config = dict(
    num_hidden_layers=12,
    num_key_value_heads=4,
    head_dim=64,
    hidden_act='gelu',
    norm_place='pre',
    tie_word_embeddings=False,
    init_std_up=0.0632,
    init_out_by_depth=True,
    optimizer='muon_variant',
    lr_mult_o=1.5,
    lr_mult_down=3.0,
    warmup_steps=200,
    schedule='cos',
    doc_mask=True,
)
MLP neurons of a small language model. Each row is named by its layer, matrix (up: input weights) and neuron, and shows model dimensions 32-223. Each number is 500 + 50 x the weight over its row's rms, rounded and kept within 0 to 999. Numbers have three digits each.
After each neuron's rows, "fires on" lists the tokens most often at its 100 highest values on Wikipedia text that the model never trained on; "fires in" lists the words (lower case) most often at its 100 highest values on Wikipedia text that the model never trained on. A number after a token or word is its count.

L4.up256:423520476565542520478504456466602468464593445478466549560498478470592478501523417508480537510435411475616487554410482532498557415460443502487440570469531488468511417528578470573591496511529385434482485544487449471513482403495549537490479495404475548558508514511469456436546556441560490535564629461509564485432573418473447508468521415574516648456464488433458505467414443568460477491523465588502511540474493495488529489500513490491566549430533479491462587463426505555555542469511547453412544466482484495427464449545457527521365504504510438490551495406505545487448578504535449566
fires on: " in" 95
fires in: "in" 94

L3.up210:399528494452541493466427417516550541476443565526443432542602465471566483479498440567533484472498537462546544509462527580476490489595495489501433503560475478498394499540509514550496512395513478412475499438576461544564462431483497550482544401530446469488477443439454557470454549454447482535475521471443595487477468495547511593415600458530417576452565468470478498501446420568423500490573439535444539371585451511570510473592602461508478484445501472428553656478490538535467530528505387507548483468523481518446543542553518484473546559523517475455488466475569553585517539512552531421
fires on: " of" 18, " from" 17, "in" 11, " Total" 7, " first" 6
fires in: "from" 19, "of" 18, "first" 6, "total" 6, "al" 5, "for" 4

L6.up523:510507480521512431446505435478482461504510499589517397482548457570569515460550446490494654530475497553440457514499482427533381443417410438532571540469483523505503492449486485518429532430415488530480499598550494575524541464540542524543523535533399552399479454488481531466459555435578425522470487532478422459474519490506593529527533476458409482531490472461479509525498543545462480624472497467559543535514451472468484455505504527510487467489420491529412452395437458572509459614547490467433506430471511486482464555505477619493465474511421553568496502523573590493602480500547568508
fires on: " also" 19, " more" 11, " most" 10, "a" 10, "ly" 6, " are" 5
fires in: "also" 19, "most" 12, "more" 11, "a" 10, "are" 5, "very" 4

L3.up454:503542509545504507496600497538511435488491565465344553554454419498533604405542549476502464557564421371516466504563442546528575479469470550471501556522497480476516528580577460510496491517553501544498522551613508521477513468482534428437555486562495474498431488424502513460555553552541418555502510523419459552544390405649521448356425505541514558494470503465379566493576502505534624534515458566485481435612522460579489528502417548516534425494489465516477494407490414448476569574435548549561468515449489532489425414483593498506466466518518467525537433438506547531477499593494399544
fires on: " not" 27, " have" 11, " to" 8, " do" 4, " it" 4, " I" 4
fires in: "not" 27, "have" 11, "to" 8, "do" 4, "it" 4, "i" 4

L4.up85:500421421553431506478484517493538479488531548460535549583488623521571381550463507492577472532494462535484510512537569488518494464554434467606492597395496373443526525500539497546496533510518477520536428490485576478457495461599492412502545532421494457475479507493503470537468604473514510493585550550537452467439446470584481422481455514525438470439541454474565478513577555621492515537434559535400492374427467495577525471457479556531486508391513495590428413430521434538453500468473468564457603483427415404509571533550463481449545514458524506592465497476444563604542475519615462582
fires on: " of" 41, " which" 7, "sc" 5
fires in: "of" 41, "which" 7, "crescent" 4

L6.up384:543553420565427466458537414573555505523440535545518418492471509452517484626467517551668515470497580418484553530427608419461509555564506504477617466524465520422537426424429438506632527480487456486487462457631537566525428527509513524580560533502410459463449557447530496540489442469495484435454487502579486513530440494548429571546545521481502459497589535535581501547503468530452528557441431614487468521514530477487380474527545442556499519513552527446540481526431431494420454505548489457519547407508565426562538535542444496475568517478478524526463562500556458422598516509465501425
fires on: " are" 15, " is" 12, " were" 10, " ge" 7, " was" 6, " born" 5
fires in: "are" 15, "is" 10, "were" 10, "was" 6, "by" 5, "born" 5

L3.up180:518401494489554483559534388489520516446477481434452504508560484593574443493512457641487436486491468483554587587473536536427540529550453423584483488613544521526491496443389486496571527531543512559456550505481507628560471417547469525448492492518495564650432502493406458397399508585491563546488450428438464510460518505511446456475487467511456546492440496509408516539447510469427530541614476615459553477494537474433524517463530526519540488511461476434441512483537552478510494453545454527472580508470528496572419540549489492515511546483511545552477484532509528534524564538603484375
fires on: " of" 72, " player" 4
fires in: "of" 72, "player" 4

L6.up14:562470497422462581477416490496465561457518657516482526542518467533569461395473475520523574529487478546496459491522469453482473482540410539451596473583431444557454469535490537498522542536480472502484483456394481526546451515532530522487396501509590469501422471462549490469421474563555654508478442423437439463472462508459411536519447575508514504544498585529447518446475491481494532456560438552580484540523394380493459498421547519430500573508544445444551541548545569437387494462481468493450477517500486477447480509508431558469503456513516586486561605490522535477552485539415496549
fires on: " of" 24, " by" 13, "with" 11, " with" 4, " round" 4
fires in: "of" 24, "with" 15, "by" 13, "round" 4

L8.up146:472486518534516458490531495480524391514455386484490527475526422530516476452535436510438514479458483460565428564478536428475482473521605500535556512417547556452565574559414500504468538505607544432476490538541500513509559530462440466435621434512502522537417511603489463505494535547503454502476465495465449501328512543487448540484554578563459484459423556507497519453506496507485489514518499535465499529503586491509478566578521592485406516548480543495459525492538461402487455427578538396513474424545439550405519479518526442519621485505422494424456450478541508478537473470454438522
fires on: " their" 19, "s" 12, " Their" 11, " his" 5, " mor" 5, "isc" 4
fires in: "their" 30, "s" 12, "its" 6, "morally" 5, "his" 5

L4.up37:474507509477592538535397503508450546569515586487429492525432535505525495495431497471525499478488568581542442476444411419452527440444525531446468530460490577518553542532429530504609554496502578491652547542507486584466468493406485478517495480444503437466507479491471480464536491432437514451446549528470546542481616548519539525562450513493507515522510571507561557477518465505521499445496446499452427501445579563522499549526527544478594552538532486506541418500523452466490543552468546538527512460549421504481459508400568432405532518439475445473567476524483531492530475494495597560
fires on: " that" 30, " Votes" 13, " be" 9, " she" 8, " it" 7, " who" 6
fires in: "that" 30, "votes" 13, "it" 7, "who" 6

L3.up21:558508458600523512505438402540570406515529472423461517495511515508506417441381467510588563499496482481518395497430460420536462477535585516524507596535498446525434464492461512552497505481541524459573514511408611488497504512483476503473465515536488430498510485506594430541536495443558494510399450500527445458513525458539507521559502425449515476539426472461523557618460537428458515393450487505494417495460457478529464415536519536499511562605520544500568444461608501550417524446597510530567359388405475521526480611500455572569502548475544554541372569529502479507564443467506519481
fires on: " that" 34, " by" 29, " was" 12, " ret" 5, " were" 4
fires in: "that" 34, "by" 29, "was" 12, "were" 4

L8.up79:440456502526531583612531501477445479489536518437506488575435511468459516486602487494475430439552502423426527429475391509452536508488487529421530482492583419572499521519590510526587523493456567540573529459471386562521457482488510561436559424463475530413504461482450476530472509440445412472506471563504508523503553529529528543496456456428502547508547489503494482383487561416438459532491563522559509439452516480606486495494528412536470505587589475452428388578409429554516353466457490503409549473421534532508479589436549510427480585496476488463474467522456467492455453564513511495
fires on: " of" 38, " many" 10, " two" 5
fires in: "of" 38, "many" 11, "two" 5, "both" 5

L6.up910:457492401531545527502535491467531555551503455490498479552496549543400462541503555517418549495491438437418501525440485493529516577492513415579588502462532622417523602515433625529482586543486500528554611521463479501521469512421474471514486479496509544490534500595566471510463456502510525515492569524475420520476529490535508486437404412576473525572376522467499514449430581469485508469472461409387427491444531483493525520456498450400514478488580515466409581456519527548458524505530484434492492532557528469430421519551530491485506557536574477512525509457470499501406528419461401550
fires on: " and" 39, " in" 13, " the" 10, " of" 10, " at" 4
fires in: "and" 39, "in" 12, "of" 11, "the" 10, "at" 5

L4.up323:471504525514495593480544483444529410495527455484465488495501557540632430569544503525529515519490536456557422486481478510436461526565534569565576658498555529553490501468516492409523526432499410625499506488470479492455480484469518468459515482499543594498576428512520517516401583562479443461577542566487549496460506542602442500575554480590504493509473464391595483555486424555505556506512511467535434536467539449553519545477455564508495549434518408491457548525489511493554511499452462450501526524535537462430400595511351578497426418526528497501506364460544532509482496514423495421
fires on: " to" 11, " of" 11, " so" 9, " when" 9, " where" 6, " but" 6
fires in: "when" 13, "of" 12, "to" 11, "so" 9, "where" 6, "but" 6

L6.up684:425690461541481541603435518470389574521525530604502479513469532496564366546422527481472549565560407508517577484482450484471506553496431480541499494491441547551426552436480491520449549519596543500532580489469520462468547465445471468460513433494497544588543464542516510451424490495455568419530522516501460473485472590510513501498574535431446480553574535425538492517490445464434519400429459449468512546446498535462549492535448541529591514565413489537464526491608494532453481551555556418442454552640416557466472497500516579506498471565493497514443546431582476469470498538544589562
fires on: " that" 22, " which" 15, " also" 12, " it" 4
fires in: "that" 22, "which" 15, "also" 13, "it" 5

L4.up805:509594535426488495398512553469485570505508562545485374516402566507523553442550474492455536487576390515537468511496510468458576545478492411461544542466564538492542619406480509485513475526489441468549533506527527605485458475453470512496532461567568463514458534482443507529512475529535416448525536540478458545516355455528465412489500474428513529454578510505488393495490545488542568509537489448445559560571500505489534529486458530567478518418585409555465484507517553542447512482506508574503516443409492529555424524528518598486593423545544604451379499606515462414517530447474487509
fires on: "s" 57, " as" 5
fires in: "s" 54, "as" 5

L3.up559:477571467487529591470538599516472494538602568488480544581510521460570596478464482651467518425493431490413540535517534511451501596437487495493451450453500469498455481495477466526536590473521549537469411466455499558545466503480494554364451442531543474560470453537387468479493399581477500529522506514492559572506469452524507475510576530571491559523479449478523605519481531485462499505524541570541512468560570550525482551499507511536395485512567446453476563461430496447533541536598430421524505475579488551465391474468484479442471489502511497492501554562456441440505491620598426521
fires on: " of" 18, " 18" 14, " 13" 9, " 1" 9, " 12" 8, " 19" 7
fires in: "of" 18, "18" 11, "1" 9, "13" 7, "12" 7, "19" 7

L3.up104:552489493466580494508511479334468440454556484530485518596513499561601490488531531562453516518534617495455507478537472530425509507545426583523590470478520519421467462410427472493448541468472544537437469554597476471504509508414427511608533500543426472538463471581588532520491474451520411405519537503556545511544564555512517541488504475548504593544514482459481501449611486565497438405546485532476518449576550501496440564465519442475549635523515455538496500539407521542408519507454496441369556454504402393493377467470515493480591494511510524451508524526499489478420483579458531521
fires on: " as" 18, " most" 16, " of" 15, " time" 6
fires in: "as" 17, "most" 16, "of" 15, "time" 6

L8.up579:477496510531550549500530613469594488416510498490437394540535520532507491455499569487482447546531482460464453516513410475511638561380557500537528534428525538438531488572510437525522559425548462566469479489521432545380457425485404577388452465619539454462474484549565406527458495475459474460498511413534584576446525530516529510463456514544487509468532487541454531508464513381555493525542510392489468486461478508496468488506552555476473464547449564510439467501566372413523533545591502558452497536558477460398445468493462439516552494536493483431491484435492447516468449540472411451
fires on: " ft" 19, " of" 13, " and" 10, " to" 8, " or" 7, " in" 4
fires in: "ft" 19, "of" 13, "and" 10, "to" 6, "or" 5, "in" 4

L3.up128:587419475511480463454501453437547489493580570492447509459531533510477427411464572622510542513446451501520575427496497479513523533504480562439518515606533503518507453541531545576523443434521486509491433410626464502534437501467541543536498515528486577573526453445581437520547514506433473653405555471515512524482539473443568528581492503485489577519496624420473547440498547546447535447477440568431444400452518493500462487569556448440453455560549438490500527470525452630419521495479450497469479498466487516427535486458429544444465506476477437419500575472546497497552556544529524537
fires on: " with" 19, " while" 18, " by" 9, " time" 4
fires in: "while" 19, "with" 19, "by" 9, "in" 6, "time" 4

L3.up77:482501414463510566525436445510476490447420529479422448526506440473553571430515545558436423463498545471500540603461481614567565494573535560471389470459456514522568517515386510545536497609530539548431519474485506578574450465507441485591485499502521457483498536482454540409559466548452547499448501502559447416554468443653494485492491425485560525414532502360549541459521480468405517504573537444391538447492458439518536513479466451536438542542462404484523480427467587545480501484517543465478425607471429543517569484513534564557466512410444507576499604524565539511422443543572497533
fires on: " to" 39, " of" 32, " on" 5, "ief" 4, "wh" 4
fires in: "to" 38, "of" 32, "on" 5

L8.up346:439591525458515582484591461502427526582586569536501457549565464578520536460533547467553581509517402414545433512556445582485477445533488528394518472534576488532506493483465425447459540552510491572493472572526474505509477525461454511542501453536459462535549442553423532465512581503518493568501584443572493495518476545565513569472515503554498512444472430470459473494513494479487552572543438477547438473416532486562430465485542446491537479486600593501376391504540521528590468436471484474475520487462429471443480470445429465516594502560511424521455430548561503569480488496430488580
fires on: " the" 25, " of" 17, " few" 4, "ing" 4
fires in: "the" 25, "of" 17, "several" 5, "many" 4, "few" 4

L8.up676:544507616504499486522511480459444442445453480531494511455547503560530629531502555595490482551510483516468578549497494463421554529590544490503536552478464488422547527526500518426578523523451621484470444539486471486435537520505409445575478391554510457513446459456454441556596508453490543533453489499487477523534463422611412531491595548480363520465497502496592574497495458557438515497534445547462530507414507427453475482473453491557552499575497455513544515407571507539553420453624515540474470512478445487438402463465489503476468524529540494473552478427392464387544455467453440592
fires on: " In" 43, " his" 7, " its" 6, " her" 4, "In" 4
fires in: "in" 48, "his" 7, "its" 6, "her" 5

L8.up543:513397466513525567487534479451516453503551490469476510421533508511478603478457591607429489468429590583402477495509524484549479494433490446517444596451466532505492517434511473545574528593565492595474417472476535537499517448500462575564491456448464464522472417482411504568573524462513523523545487544566483391470509528480433537583488398529428493498516458490596521404521389560475480579456445427387497493528586553457382554565446520465456487534506495492445584457415496420548491482487483582472482470533504471505362536520513565517464592458504505445478526488440478517493484517577410498
fires on: " In" 45, " in" 35, "In" 5
fires in: "in" 85

L4.up710:529512459566571406563442414468466466369472374553440384535433464448414515481476511570506467546500437484541545525543468564493495459490462530543524474421435552500501506496505508511484503491571497520487450551419604513482475558470502519463599485445517512430455519542442498438499424511524577448563379519584534471476447459552430482574588533433441556487547460540522489522518499459598463592571485469499574559630493577523456547508416400546466516477440485502397509442577492557451453573502594454480543505438447507510458459484487489467510526470451482536401498514609526482497464533503474532
fires on: "s" 75, " her" 5, "oe" 4
fires in: "s" 72, "her" 5

L5.up223:504490525457529428446459521530519456535555571548378489584558500474472548459473475465518544469513464544506450547467542467504526470445518480446566506482537498388525501547570512523505481527481472446472492445437592347494410483481482563578504496593582516488462544542436503571550552540531468464482502564480461453557530475574547509489451482458493601478553495486495544367595431458451510531426452565519499371549436513526611552490554531488530541403411488482501447534523460516394502565479570535501554492484569452601514432543506419439532481551516513487467451437419479537554508552513489555
fires on: " to" 41, " of" 11, " for" 10, " not" 9
fires in: "to" 41, "of" 11, "for" 10, "not" 9, "representing" 4

L4.up667:499556482500496535601592421523413451377492451524476470482581479592490519468573509405468477516430477481510472554454501545517526573482511532547551501483513508471514580555505448482377523580588472394436366526567554427396593405417543371450433419484501447492445535494497497554539488458432449436569522505479462432511463503563470525527589531488459506408504402502551477589444574503586489547529568495517533582504415534601489550476522544568441545476509560455459551462523521584497451473529469512503561567522547512508459424539526508483517513517459551419418464504450436491467448470442469510
fires on: "s" 78, " which" 11, " US" 5
fires in: "s" 78, "which" 11, "us" 5

L5.up73:480506471504447575443430513482517500479487438477542366495492578471564437510459552494469563536549605532509432478500489372499432418600388496526472446531450452605462495529553498486549501476517461540492551516468554585510528542473446455498519501570511519521551488507402578476622571499599477495446528467544484502519501531499496588491529604553443470507462493494547383422521559466447534479528419536653509457489460489474480602492477474465472528437486573586406503458496473483533498480430448588420452511522504503412546482375446531491501516512486456414543423553541444404535462450496470486
fires on: " on" 17, " in" 15, " for" 15, " to" 7, " of" 7, " difficult" 6
fires in: "on" 17, "in" 15, "for" 15, "to" 7, "of" 7, "used" 5

L8.up985:524421424587492545438542508479567537445560466448444558507529542505496444481479583506542572528570508525519441552523503474531423419523360513481472442515594463450446506500508476463463539488499477483556480586574497606493526474545526546473541407503557477493560537400482476471524554471540510487532583486459513467541489544551512523514366502504447520430556508428496427572537514471499541479527542584545530422458372398490468553433522416542486490499452552529472525458466478473377423508511533418507473528435588508473550437492545574493445532596513461494553535611521528416479411592471462507
fires on: " a" 22, " as" 16, " of" 13, " with" 7
fires in: "a" 21, "as" 17, "of" 13, "with" 7

L5.up58:483471551514544480538470556535524487432395458421430505486419505485497497492569503588490453478474482642599509547484454435462580492487512548561541498400497515404478516632492526480447462541534508492438371572531562542524508548476470459445522502513442444502374521596552426495518535554523380444564559466536453502497517534480452529451436586601505559433519442513527510583518513595507524532540478567456513524499472535557396572524481401550507517367502556508528541478467540509493558417563523507503470508515467480449504542501565503456477511539469493504411440570426466482645458518587478490
fires on: "s" 100
fires in: "s" 100

L8.up353:565532524486512412552518556469556515422532552499569499572552427505511458565463477543409475517417583645477464608450490508516557466510485478495499557567445431503467362424420459536460473479548506533448482385587470463524515487532503501554574480484592490516477497542442465459478492445526574493519538525546534497473471536491563531481450444483423487520483490507445443457405460418485602506491499481518514439427534463488446462547506449494511457469511632452452489503470424503502559459453520598521436439444488506452424526522559495474444564540387580465510599434528510508477494532458482455
fires on: " in" 19, " all" 10, " on" 9, " across" 8, " km" 5, " only" 5
fires in: "in" 19, "all" 9, "on" 9, "across" 8, "km" 5, "only" 5

L8.up267:524461536468540483506509562554545420540542540475534459429462499568535554432549469499457511439442464464516505622530603511520443565433394496488455462519585506516412514465461521536488539535540475535454526559552512572414455443540550473491579465613513526546542514499516454491482531500603515459504676506536585447514435575623442490499498481479446508499547507431376566410413573552517471487453463516439454443486451431463490489525515475559482495453497546491418488459429477438460489468527422549491462550468510461595489486517663473544472454453528464480506562523428466393507500600438442501
fires on: " as" 24, " of" 19, "ing" 7, " to" 6, " used" 5, " called" 5
fires in: "as" 24, "of" 19, "to" 6, "used" 5, "called" 5

L6.up927:467477562510551594450494476399394456593385510528498511394504484501506501578498487499470530527450418490507565470476574528615527522560527523484526535477583440531406511503416484505472501429488467526511435528565476447538527484492454565574520496425514502490572481490518566568424588518399547462550528601449579416552559470480490498446488503482523481476566432459561545478497591484463496533500423423479463539512527485507462423518501467528431495535515474519507518447459457564431494473592389490605500486472503464460434534539437443482470573474546493457475562576515436487493578446501404571
fires on: " the" 52
fires in: "the" 52

L4.up161:516458504550485538491470507522509495541453470495454478518569554502545547576569480506557624576510535480563422487492497469521484470580422391482527448475599496545573462446580430507439555449506475504471606462511563544454414556456492512461525522590558510506522542504496427531502501446545370399479406497590457561613540427455490404580527593493511566514475473434513490558500476533503521524441443536527551497434420461370500422482501591484473573404487580435449559462519454498503434422508517533470540502504535505509523598616462571453466457518485519504454526518434541465496527489377511442
fires on: " from" 22, " life" 13, " to" 8, " of" 8, "As" 5
fires in: "from" 22, "life" 13, "to" 8, "of" 8

L3.up549:526408389581524470542473523550491415444543486411449481458556520489513460545468534482571623541520561465566495429614573460386486492519480410586470425555467482525470483484445489543465549435524569514552505437493537490498575502558511482511473532498490530552458480547520407579485430433541370447577443518521513512542525521484433521477548552513472498480469544500535413514575553572552519476590482480455470459457412478406503546544513541482466464471553526445501433347542494534518529537483516606459503484526521622565433532547491581492552564499503489477442545406553515535505497478481423498
fires on: " as" 26, " of" 19, " such" 6, " to" 5, " at" 4
fires in: "as" 26, "of" 19, "such" 6, "to" 5, "at" 4

L3.up725:548452590440513421533514485557476515421411476530424534450520523448409502485510448435483516510443578381480505546413533595515483552560527471546427463579501505514466450585457467555512485520514460451526532487600509579542516414548477477436480421458465483495502444416409498475449459472536472534403550518487513464506451481548534480485500511424466559501434484488494471564512551479488539552491481587493512491458446490488527450400540473465514492454539467446472579456502534400551418489479445558450610623441611535507471504463447521530498558544500524541385465533533540581644448502570493443
fires on: " of" 38, " and" 16, " place" 10, " in" 4, "it" 4, "issa" 4
fires in: "of" 38, "and" 16, "place" 10, "in" 4, "mississauga" 4

L4.up594:540460496514548490505484466396455498559469557506436441458532447475531502493527502546471506617537493495424457478484494519444502587459437500613554561489559446444504510558534539488508571444505462484510488489408432459465449492557488498446549457654440545542507554456493597395563500466367547507589603454462463479473465557561495430546603543476437574505461562493440524506499367470558468500572528542426503524460498410515405483555345464450394418433419523527486428546461495567523600528541535540499544527541538446562483556526464554544495469522544486541514449443447513425525446556530493450
fires on: " of" 50, " Gl" 9, " Di" 4
fires in: "of" 50, "gladstone" 4

L5.up479:489608479518491438462480493474464525473488486595464423506538474549574530485469468498439480524501526538505364456452507443381519467454479535446599520555492572459591539565574470493445591561507495480449483514513506530447544476483464430423609580467486468582493518617497555456503560509496410432493527480492423485455496546466410529497660508502479552448535504520556497537476510481602478498482389451511541537451523620607478500487511479500484522453432511457486513515546540578424448454423567546552440497449501478428448461554513500523560545580427579511417481448482398478521543480521501554
fires on: "s" 89, " that" 10
fires in: "s" 89, "that" 10

L3.up96:538474462447670459597367554493578541488528500483466493484531477501493457387453563497495566455484496524455571513492463520547507540560518617522539493423473532526524518493464441513492598553494474478571561378458470499452493497548444519486540470497469454607476527527480522505469412522454414433544522525556457532565544510482513511402505432419486519522506481463555547453509510462425510528507561502427450525513539606482497520467515583556568512535558499555508408472452497401469496555543552523461522514527493382517523511538447450389484554552495538394536489519473505514506381550486493492
fires on: " that" 47, "s" 13, " which" 12, " who" 4
fires in: "that" 47, "which" 12, "who" 4

L5.up79:402433564540513470498484476625564425417479510520411526572586461572486457530559464589445458471508591556426448506429522515545516506545501507436393534503444559409584598399481494499567511487466452461564493480507509462417493508476532500463511490582497425429447517551483477585453505549448500539532504476591552452489564526621584550486530522583414460545555509526546583425477604489497512502488536490482450487545543520530468555498519544486516531454458473523387622426487513457539596615525470506495487552534549504504503491549582389548505532486567479589513558516540570567429559571523410513
fires on: " No" 16, " to" 16, " such" 8, " named" 8, " in" 6
fires in: "no" 17, "to" 16, "such" 8, "named" 8, "in" 6

L5.up682:507561462484523573566574426436485568441514530464479529497509463563591430544476461569562518528545458500509564477528541536445497519551455405454393460469427539531458459488584540534422463527467459464462426557488424553562496427493583541448394481511481545521461444479491502540506545359538483552525636511579426486472499518522464493478580518494552446486515491458541477574592496560510546547525437485440475534481452443530405451457464569486505450506509441501507490431497490570465503501554492520464519528425404467450427496545569428499520473503514504503486510531479504544527384468502450475
fires on: " to" 20, " from" 12, " of" 11, " when" 10, " by" 9
fires in: "to" 20, "from" 12, "of" 11, "when" 10, "by" 9

L3.up570:568533503397540466559503368529494606441485535510421477556628470520502522525594517530474469438474471562453553507569525562553518558477392541542515452492459464439466567467514477535441574564526590528513438496574445509511543500479514521539434466367469535531539523461461521461513530469485595505457519458472433485489479497580484583465573588464429503503390535463525535481478498531482525532576474533374418488407438494567541506491509543564483497539530487430447590401450518456507481572547470498487526596413482522519446461589502572535476477507581424532510507499543596531468409525487434450
fires on: " of" 57, " in" 11, " de" 5, " Mac" 4
fires in: "of" 57, "in" 11, "de" 5

L6.up533:504532429514525430342524548474556467431497419391578524531544519545554446498545536426456579546466541532508483514463548502554492485437419521530493531475476528527518510475503431523479402496446535477408508499605427598360547571521512408510433474522547525478539515467552459477419516533534391518542598495469580424539441547570409513515536468572488491552479483432526522534509551526477539557527433491556522514515451513521502538450473490478447553454490565465457495455534539546516490480603518514554540521494437463402499526440609575516486490534502538500409524488505431558575481464480444586
fires on: " of" 17, " as" 15, " in" 13, "a" 5, "ed" 4
fires in: "of" 17, "as" 15, "in" 13, "a" 5, "an" 4

L3.up662:530476571541588513551529539434415453603458495497563468542466543563586460524437446390582498442521374522541554546575432500417589490556379579498516500523516462524528499520500479519447483421514534434514550516454538480539531556480510513564482489488516534531557482583534467519483507550493412469546572523487469535503500522487517570454519468393462522527491395517480467464459456467416514523497578526457497487568480526472429520584632528596523503394526483549413589486492439504556510528548527429483450436504388514461447454516395511441546470506498493470570455594471508462476533541548486460
fires on: " of" 31, " band" 8, " two" 7, " series" 6, " most" 6
fires in: "of" 31, "band" 8, "two" 7, "series" 6, "most" 6

L3.up469:488554504359523522391496557486417549461450551468483410463400432562551508529468497549514491600466558440464514545504407571380531490438410559545510538387514477515519603529463539445449548553501504507527577495469420486472497469593547446456578487569495428565413489498422487513551557535483564509577599444540480496570483566493507487480571470496541552513565442468469498533449532483537463533516542509581538515563529496519373558523472446554434557478482465543459456428556565474476532386453484553527516436580471514618490542503506488398530426491527517496504457606472448504471521552547557527
fires on: "s" 85, " of" 5
fires in: "s" 85, "of" 5

L6.up218:497498473538548507510543378396550512492447589546534534561436427436479542497522521481453537445465573511536461429528458547550485543471481536446463477484481479424435529520464444522546574533552490500452521487570509562508563474538504564417529502598503568485559514564569522491497522598427425489511535485460406590575475508538510583494408556480508460496554458506451415488465448418519526578566527436517527511470390510627564470483479412495516491408518595560466562516494493467515508497451443436502485565491467445485505547512590437516499542478433526601518608459565577420515487597500466472
fires on: " most" 18, " and" 15, " also" 7, " only" 6, "ly" 5, " part" 4
fires in: "most" 18, "and" 15, "also" 7, "only" 6, "part" 4

L3.up114:427445534481541527576427508607528420430462559560404449567626479362460533474454528450465534565480504542449499471524426456424558495527453582459493563498460487478501375533487549484495454558500424531444529492476502472401462466531526478564516539550587498437498518444526517534471423525512507580374485524508467448488406618457460519506648572521539611500549572467483537533550516449500492527514479443403525548533501463513546517543440550438483550524536422520535478591560525504427529531487539530548475599397490546482527445479483497492502490485528579496445450479502498394521519457493506544
fires on: " such" 41, " same" 11, " of" 7
fires in: "such" 41, "same" 11, "of" 7

L5.up176:555518549489510473416528516499487563447561445606436484584451426503503447457567534508449535478468483578539501551488497552416404537505499491497530504524442612473539570450486524468508535527563472461500569585565431544506511390479464559481508418549509585464481479412467498377436492544504507491482480431567506603534461484480445573495585471576464385460520406474427571541473480463484537501546472470524432565512517513493481608487456436601470527503434504528412494437503486584556535367456501499456465449544478443488534476459534455478529452500507561527515454438593533463587446489535560491
fires on: " the" 18, " only" 12, " important" 9, "a" 8, " most" 6, " first" 4
fires in: "the" 18, "only" 12, "important" 9, "a" 9, "most" 7, "first" 5

L3.up906:557488475434489552474481531423505478393432492509548482491448483560575495468406527555508539569476512426505459532498439495499494423493517526612453475510491515517468470485466517524408576455447541485418475456436511599540451524482516460479424511495527501540437394528511552524512493581489635596463562460577461547557538510501429489536660544368526520467467463493527540481505479384507425544456436584436581579447545336519449412521558438405372552510410474460465540525488582456483533474504519495517422515529486569582417518481477558497535506495506539512497528540525498512497429422433467533
fires on: " of" 54, " few" 13, " number" 11, "zen" 5, "udi" 4
fires in: "of" 54, "few" 13, "number" 11

L4.up811:525554493518514461568521470502545513533503471479447474440531414494419515548578464555499510632491515521464367552538546506534578450481496524518489479511453570446534402448514445501577509398517575534532409537514590483476446536490456537482417539506480539474580426458501473498449565472509436505538405503496451446569475538494524438503571401552461494541400451481439498417532377551477429491511483531435461466410488480474417547403557532430536453506511533463513464505531596562494393469504470530466413492387535519532526534490579472423594464456493435441490481454541505527566518475504471519
fires on: "mar" 13, " each" 11, " By" 11, " to" 10, " of" 10, " As" 6
fires in: "by" 14, "each" 12, "to" 10, "of" 10, "submarine" 9, "as" 6